{
  "n_layer": 16,
  "d_model": 192,
  "n_head": 3,
  "n_kv_head": 1,
  "head_dim": 64,
  "d_mlp": 768,
  "vocab_size": 583,
  "activation": "gelu",
  "norm": "layernorm",
  "norm_place": "pre",
  "norm_eps": 1e-05,
  "positions": "learned",
  "qk_norm": true,
  "attn_scale": 0.125,
  "bias": "none",
  "tie_embeddings": false,
  "parallel_block": false,
  "init": "trunc",
  "init_std_qkv": 0.0361,
  "init_std_o": 0.0361,
  "init_std_up": 0.0361,
  "init_std_down": 0.0361,
  "optimizer": "muon_variant",
  "lr": 0.00531,
  "beta1": 0.93,
  "weight_decay": 0.03,
  "lr_head": 0.00555,
  "warmup_steps": 69,
  "schedule": "wsd",
  "decay_fraction": 0.748,
  "decay_shape": "linear",
  "final_lr_fraction": 0.0,
  "batch_tokens": 16384,
  "seq_len": 512,
  "doc_mask": true,
  "train_tokens": 228500000,
  "steps": 13947,
  "dataset": "wikipedia_en"
}
MLP neurons of a small language model. Each row is named by its layer, matrix (up: input weights) and neuron, and shows model dimensions 64-159. Each number is 50 + 15 x the weight over its row's rms, rounded and kept within 0 to 99.
After each neuron's rows, "fires in" lists the words (lower case) most often at its 100 highest values on Wikipedia text that the model never trained on; "fires after" lists the tokens most often just before its 100 highest values on Wikipedia text that the model never trained on.

L6.up565:49 59 34 63 56 22 30 57 63 54 38 75 23 39 54 63 40 72 53 29 56 46 31 33 23 37 64 33 46 59 62 56 09 23 58 43 39 48 59 30 39 69 46 69 59 51 39 27 89 27 68 40 32 59 19 64 33 67 43 60 71 57 45 52 53 38 66 54 45 37 65 56 42 38 47 37 15 68 36 55 35 71 31 66 50 47 41 46 54 66 78 34 51 61 22 68
fires in: "france", "it", "census", "capital", "frank", "festival"
fires after: " c", " F", ",", " f", " g", " t"

L4.up457:32 66 44 46 59 64 56 54 36 54 53 67 53 45 43 38 22 34 14 77 28 28 48 57 80 51 29 52 31 27 50 53 72 39 46 57 50 75 70 33 40 52 30 61 52 63 64 61 48 29 69 46 32 51 29 43 47 62 25 14 34 45 45 48 37 54 66 31 51 69 53 56 55 71 52 20 53 46 44 41 60 51 57 44 38 63 70 77 52 58 37 32 31 44 29 69
fires in: "league", "world", "women"
fires after: " Le", "or", "om", " le", " T"

L11.up653:46 50 49 41 22 40 48 41 56 49 46 36 41 51 60 42 43 65 15 60 62 74 69 39 31 55 47 01 61 29 58 50 14 43 57 40 39 70 60 56 33 65 60 31 62 75 66 37 55 33 52 61 56 65 65 65 66 73 63 02 26 63 43 32 46 62 59 79 59 67 45 66 64 51 35 53 63 25 46 36 50 70 29 37 51 77 61 39 53 55 49 65 51 55 32 72
fires in: "she", "sheffield"
fires after: " S", " s", "av", "S"

L4.up432:43 59 31 48 53 41 66 63 42 73 37 36 55 57 74 65 35 57 67 55 50 45 32 34 44 65 39 61 49 30 50 69 43 59 53 90 63 45 70 74 45 48 60 38 31 69 73 43 62 82 28 40 57 55 42 45 44 61 33 28 28 51 58 17 62 30 85 48 52 24 50 33 59 38 56 72 22 60 51 44 43 77 44 60 35 69 58 61 77 55 47 19 30 38 47 34
fires in: "not", "will", "also", "million", "could", "still"
fires after: " w", " m", "ou", " st", "id", "an"

L4.up342:56 66 46 57 59 42 59 71 62 44 49 27 43 44 48 63 53 34 56 46 38 57 45 37 27 39 52 78 48 57 38 36 49 18 66 24 63 54 60 38 61 46 63 55 53 61 38 64 48 24 59 41 89 50 40 71 25 67 64 48 88 40 52 44 21 44 44 62 36 41 39 56 33 68 43 53 48 62 64 45 29 63 65 83 70 52 53 54 53 56 32 54 34 61 71 34
fires in: "this", "certified", "tocoy", "tiago"
fires after: " th", "t", " T", "i", " Th"

L5.up186:65 75 52 61 57 60 19 62 33 62 68 69 37 58 63 61 45 72 42 57 47 51 51 39 51 30 29 44 57 42 17 40 71 46 62 48 47 60 41 41 72 49 47 37 51 39 52 78 78 25 39 71 47 43 72 50 39 60 45 43 34 38 66 61 35 76 41 41 28 59 62 57 46 51 56 44 80 44 48 42 31 63 73 45 50 38 49 42 43 92 28 41 48 51 09 36
fires in: "during", "is", "rural", "durham", "turnout"
fires after: " d", " D", " t", " r", ")", " T"

L6.up335:52 54 60 25 47 46 40 49 63 58 54 65 50 37 41 54 50 47 50 71 52 53 31 45 46 54 22 65 65 35 73 41 43 28 35 68 16 83 56 54 42 51 39 56 69 66 35 68 45 51 32 42 56 28 32 58 38 33 45 41 43 64 59 59 50 44 75 42 60 44 87 56 65 35 69 60 50 39 41 22 81 30 67 44 34 48 54 47 44 36 55 53 75 32 39 66
fires in: "each", "of", "nine", "either", "next", "neither"
fires after: "e", " e", "a", " al", " n", "le"

L4.up746:38 90 39 62 47 53 76 49 41 49 10 58 18 42 47 44 53 38 66 61 67 60 42 48 46 45 49 40 36 65 25 00 48 45 78 61 30 50 66 58 40 44 23 52 41 48 51 28 83 66 50 91 46 46 11 42 51 55 54 70 63 48 50 25 51 53 26 56 54 46 73 46 56 58 66 44 76 54 77 51 57 58 35 63 41 41 45 49 42 33 70 63 43 72 38 61
fires in: "but", "four", "five", "fourth"
fires after: " b", " f", " F", " c", " B"

L5.up489:37 59 38 49 55 60 59 50 53 41 46 50 74 71 43 52 48 48 38 73 42 43 49 59 41 49 72 27 53 52 47 56 46 31 55 79 56 36 43 49 60 46 48 64 41 46 85 26 69 47 72 59 61 38 32 61 39 55 33 60 34 38 26 27 75 43 54 77 49 50 60 46 18 49 66 26 54 88 47 59 65 28 37 78 44 77 29 39 52 84 28 53 50 56 46 42
fires in: "when", "where", "camera", "who", "whole", "culture"
fires after: " w", " c", "ud"

L13.up235:11 51 61 44 54 40 47 40 60 64 64 52 52 54 36 53 20 59 45 38 34 59 52 58 24 24 52 56 26 63 82 69 61 48 58 72 53 56 83 57 59 86 51 53 33 48 75 47 42 47 47 31 59 67 50 68 58 54 30 47 47 63 50 56 61 20 71 46 37 76 49 67 44 37 56 63 31 84 39 26 22 58 46 64 35 40 46 48 63 43 58 36 56 22 45 43
fires in: "can", "not", "also", "has", "have", "would"
fires after: " c", "ou", "an", " h", "av", "id"

L10.up624:49 59 18 46 44 75 57 62 52 29 47 49 48 39 46 42 41 42 35 49 53 71 55 31 42 63 52 67 67 48 56 36 63 55 26 50 65 42 50 63 47 38 56 24 15 43 84 57 51 40 72 65 35 69 46 21 63 77 40 64 36 30 72 44 18 65 52 64 55 33 75 51 66 51 57 69 54 54 43 45 47 29 68 43 40 34 48 75 55 40 72 72 45 40 23 53
fires in: "career", "age", "february", "early", "professional", "feb"
fires after: "ar", " F", " a", "in", "f", "i"

L11.up364:54 51 25 51 63 54 47 52 59 65 49 45 29 57 64 60 75 57 53 23 53 42 49 36 39 47 34 62 61 44 56 49 68 10 36 60 66 65 38 51 31 64 54 63 56 41 79 52 57 55 42 37 37 43 26 24 61 39 13 55 82 64 56 56 57 73 35 40 51 37 55 91 37 45 71 51 43 23 58 55 52 77 51 49 75 51 25 71 53 56 46 44 60 86 40 36
fires in: "all", "any", "total", "allowed", "age", "some"
fires after: " al", " an", " T", " a", "om", " Al"

L4.up726:63 51 27 43 19 77 31 63 37 59 70 52 69 55 60 46 46 67 54 75 48 35 62 49 45 48 54 29 52 80 59 53 59 42 49 71 51 59 43 10 54 35 55 53 45 71 54 10 55 38 49 59 66 29 55 53 27 83 40 59 45 55 36 66 63 27 67 78 40 74 38 39 37 66 32 31 65 60 31 46 61 29 36 48 41 42 37 73 31 59 43 62 25 74 61 69
fires in: "where", "between", "worked", "when", "written"
fires after: "he", " w", "e", "w", "t", "ork"

L6.up44:67 58 47 34 37 38 51 65 76 71 11 54 37 55 35 53 35 25 65 86 46 70 50 43 71 50 31 59 68 58 53 31 54 51 49 58 29 57 58 35 46 40 45 48 39 40 44 43 48 51 44 35 14 60 14 53 46 51 55 49 40 58 51 57 92 47 66 47 53 29 56 32 45 66 61 48 56 44 44 58 68 44 47 45 52 51 34 52 37 31 63 55 50 53 43 56
fires in: "but", "british", "although"
fires after: " b", " B", "th", "l", " L", " I"

L6.up719:64 51 45 58 54 22 69 59 49 64 42 49 15 50 68 39 45 63 42 08 52 64 61 63 79 55 75 60 38 39 42 32 49 45 47 66 60 44 42 31 60 62 48 49 49 17 57 68 64 24 34 40 76 52 55 58 44 37 38 82 49 41 51 46 55 61 48 83 59 42 59 72 56 52 43 79 49 59 60 42 50 64 42 52 35 39 51 47 52 60 44 54 45 64 28 39
fires in: "former", "tammert", "federal", "few", "from", "primary"
fires after: " f", " for", "am", " F", "%", "im"

L5.up560:66 61 46 34 72 32 39 61 39 78 81 57 58 50 50 43 64 54 64 36 57 57 36 50 26 53 59 56 51 44 35 38 36 41 55 51 45 45 81 59 51 53 66 60 22 40 69 74 87 57 44 80 63 68 53 44 68 38 42 38 41 55 65 37 28 45 45 55 44 51 51 36 35 47 67 44 50 60 58 52 54 43 40 66 80 88 32 76 31 60 37 45 41 60 44 40
fires in: "during", "durham", "return", "district"
fires after: " d", " D", " re", "t", " F", " s"

L4.up414:40 29 55 32 71 37 43 71 52 74 61 54 41 33 37 42 48 44 28 64 40 55 21 17 33 47 65 35 55 63 54 63 50 40 33 31 64 53 49 85 62 49 43 64 35 53 60 50 54 46 47 44 49 52 43 86 44 55 61 55 47 61 39 41 49 24 46 56 50 67 66 64 60 43 46 92 52 48 11 41 81 24 35 56 46 47 73 68 44 42 50 39 55 41 57 25
fires in: "each", "eye", "eastern", "early", "either", "electric"
fires after: " e", " E", "le", "ar", "y", "a"

L6.up647:65 65 63 31 23 79 43 55 60 42 55 33 39 35 30 54 04 68 54 64 46 47 57 54 29 36 29 60 48 54 65 58 55 52 48 68 45 56 76 28 62 59 37 84 36 59 44 35 27 38 50 36 72 62 20 57 43 41 38 19 59 73 58 62 55 39 28 33 58 51 46 61 43 53 37 37 43 63 34 58 64 66 56 75 49 55 50 48 75 52 68 47 53 42 58 59
fires in: "league", "best"
fires after: " Le", " le", " B", " b"

L4.up567:40 20 31 59 80 36 53 51 26 58 63 65 61 68 43 65 35 59 51 55 53 40 72 51 43 46 34 46 60 56 71 29 59 79 57 64 42 47 26 40 61 37 38 32 64 75 59 35 34 21 48 58 56 54 55 63 39 61 44 35 59 24 51 59 64 81 69 31 53 59 53 65 67 53 45 36 45 49 62 61 53 32 37 41 45 44 33 40 50 45 62 79 56 70 59 26
fires in: "three", "there", "story", "ireland", "where"
fires after: " th", " st", " The", " I", "The", " the"

L4.up195:47 33 55 39 53 69 47 61 58 45 62 41 51 48 62 45 56 37 53 40 37 76 89 66 39 32 36 40 60 42 32 30 45 71 32 29 49 55 54 51 47 47 47 34 59 46 46 46 57 48 39 60 69 38 38 58 23 59 70 40 31 30 43 68 30 58 17 51 33 38 55 54 60 39 37 66 39 55 66 63 38 51 44 37 67 41 59 29 62 48 77 58 40 73 51 34
fires in: "three", "there", "these"
fires after: " th", " the", " The", "g", "The"

L4.up148:59 32 31 35 66 70 66 47 51 59 22 56 35 66 27 12 37 66 52 34 35 43 49 18 62 56 38 55 25 49 38 41 45 86 78 43 34 56 58 70 56 65 47 76 51 47 39 59 62 45 48 54 53 58 50 58 43 71 42 25 60 59 31 51 65 30 55 40 53 59 50 49 37 55 45 75 55 66 60 67 48 85 55 60 64 66 63 56 55 52 54 70 62 38 39 49
fires in: "other", "of", "brother", "brothers", "culture", "result"
fires after: " o", "ro", "%", " O", " m"

L5.up147:62 50 27 43 29 34 67 55 37 59 36 74 27 42 11 38 52 54 74 31 58 38 64 57 43 62 33 24 40 49 56 84 51 16 69 55 54 50 48 72 57 46 41 66 41 36 52 49 33 56 40 78 68 46 36 48 64 61 51 31 63 64 59 61 46 64 40 37 47 57 43 56 49 33 62 51 57 60 61 64 45 60 52 46 53 53 53 50 52 59 64 50 62 48 61 55
fires in: "more", "made", "age", "brother", "broadcaster", "other"
fires after: " m", "ro", " h", " a", " o"

L6.up680:38 65 53 59 53 47 58 68 36 72 51 29 55 33 38 46 45 62 45 46 44 45 30 51 60 54 56 53 44 43 49 60 31 59 36 45 59 46 18 28 37 63 65 58 37 48 60 44 49 20 62 45 57 67 53 62 53 32 50 58 58 51 65 50 38 80 44 57 50 21 72 47 20 58 27 67 39 36 59 32 30 20 54 31 59 27 33 40 20 46 70 31 68 29 38 75
fires in: "in", "from"
fires after: "I", " of", " for", " to", " F"

L13.up582:25 89 68 45 60 65 35 45 72 32 35 50 31 63 77 65 44 47 40 55 56 35 80 49 62 28 41 50 35 46 50 66 30 67 26 67 63 61 58 40 49 48 56 60 68 37 64 27 42 62 51 47 65 69 43 68 50 67 73 16 60 77 68 56 50 42 59 27 26 41 37 62 58 42 34 51 75 63 54 28 50 71 16 41 56 53 37 61 65 36 73 70 41 48 49 35
fires in: "they", "not", "would", "may", "has", "is"
fires after: " the", "ou", "id", " m", " h"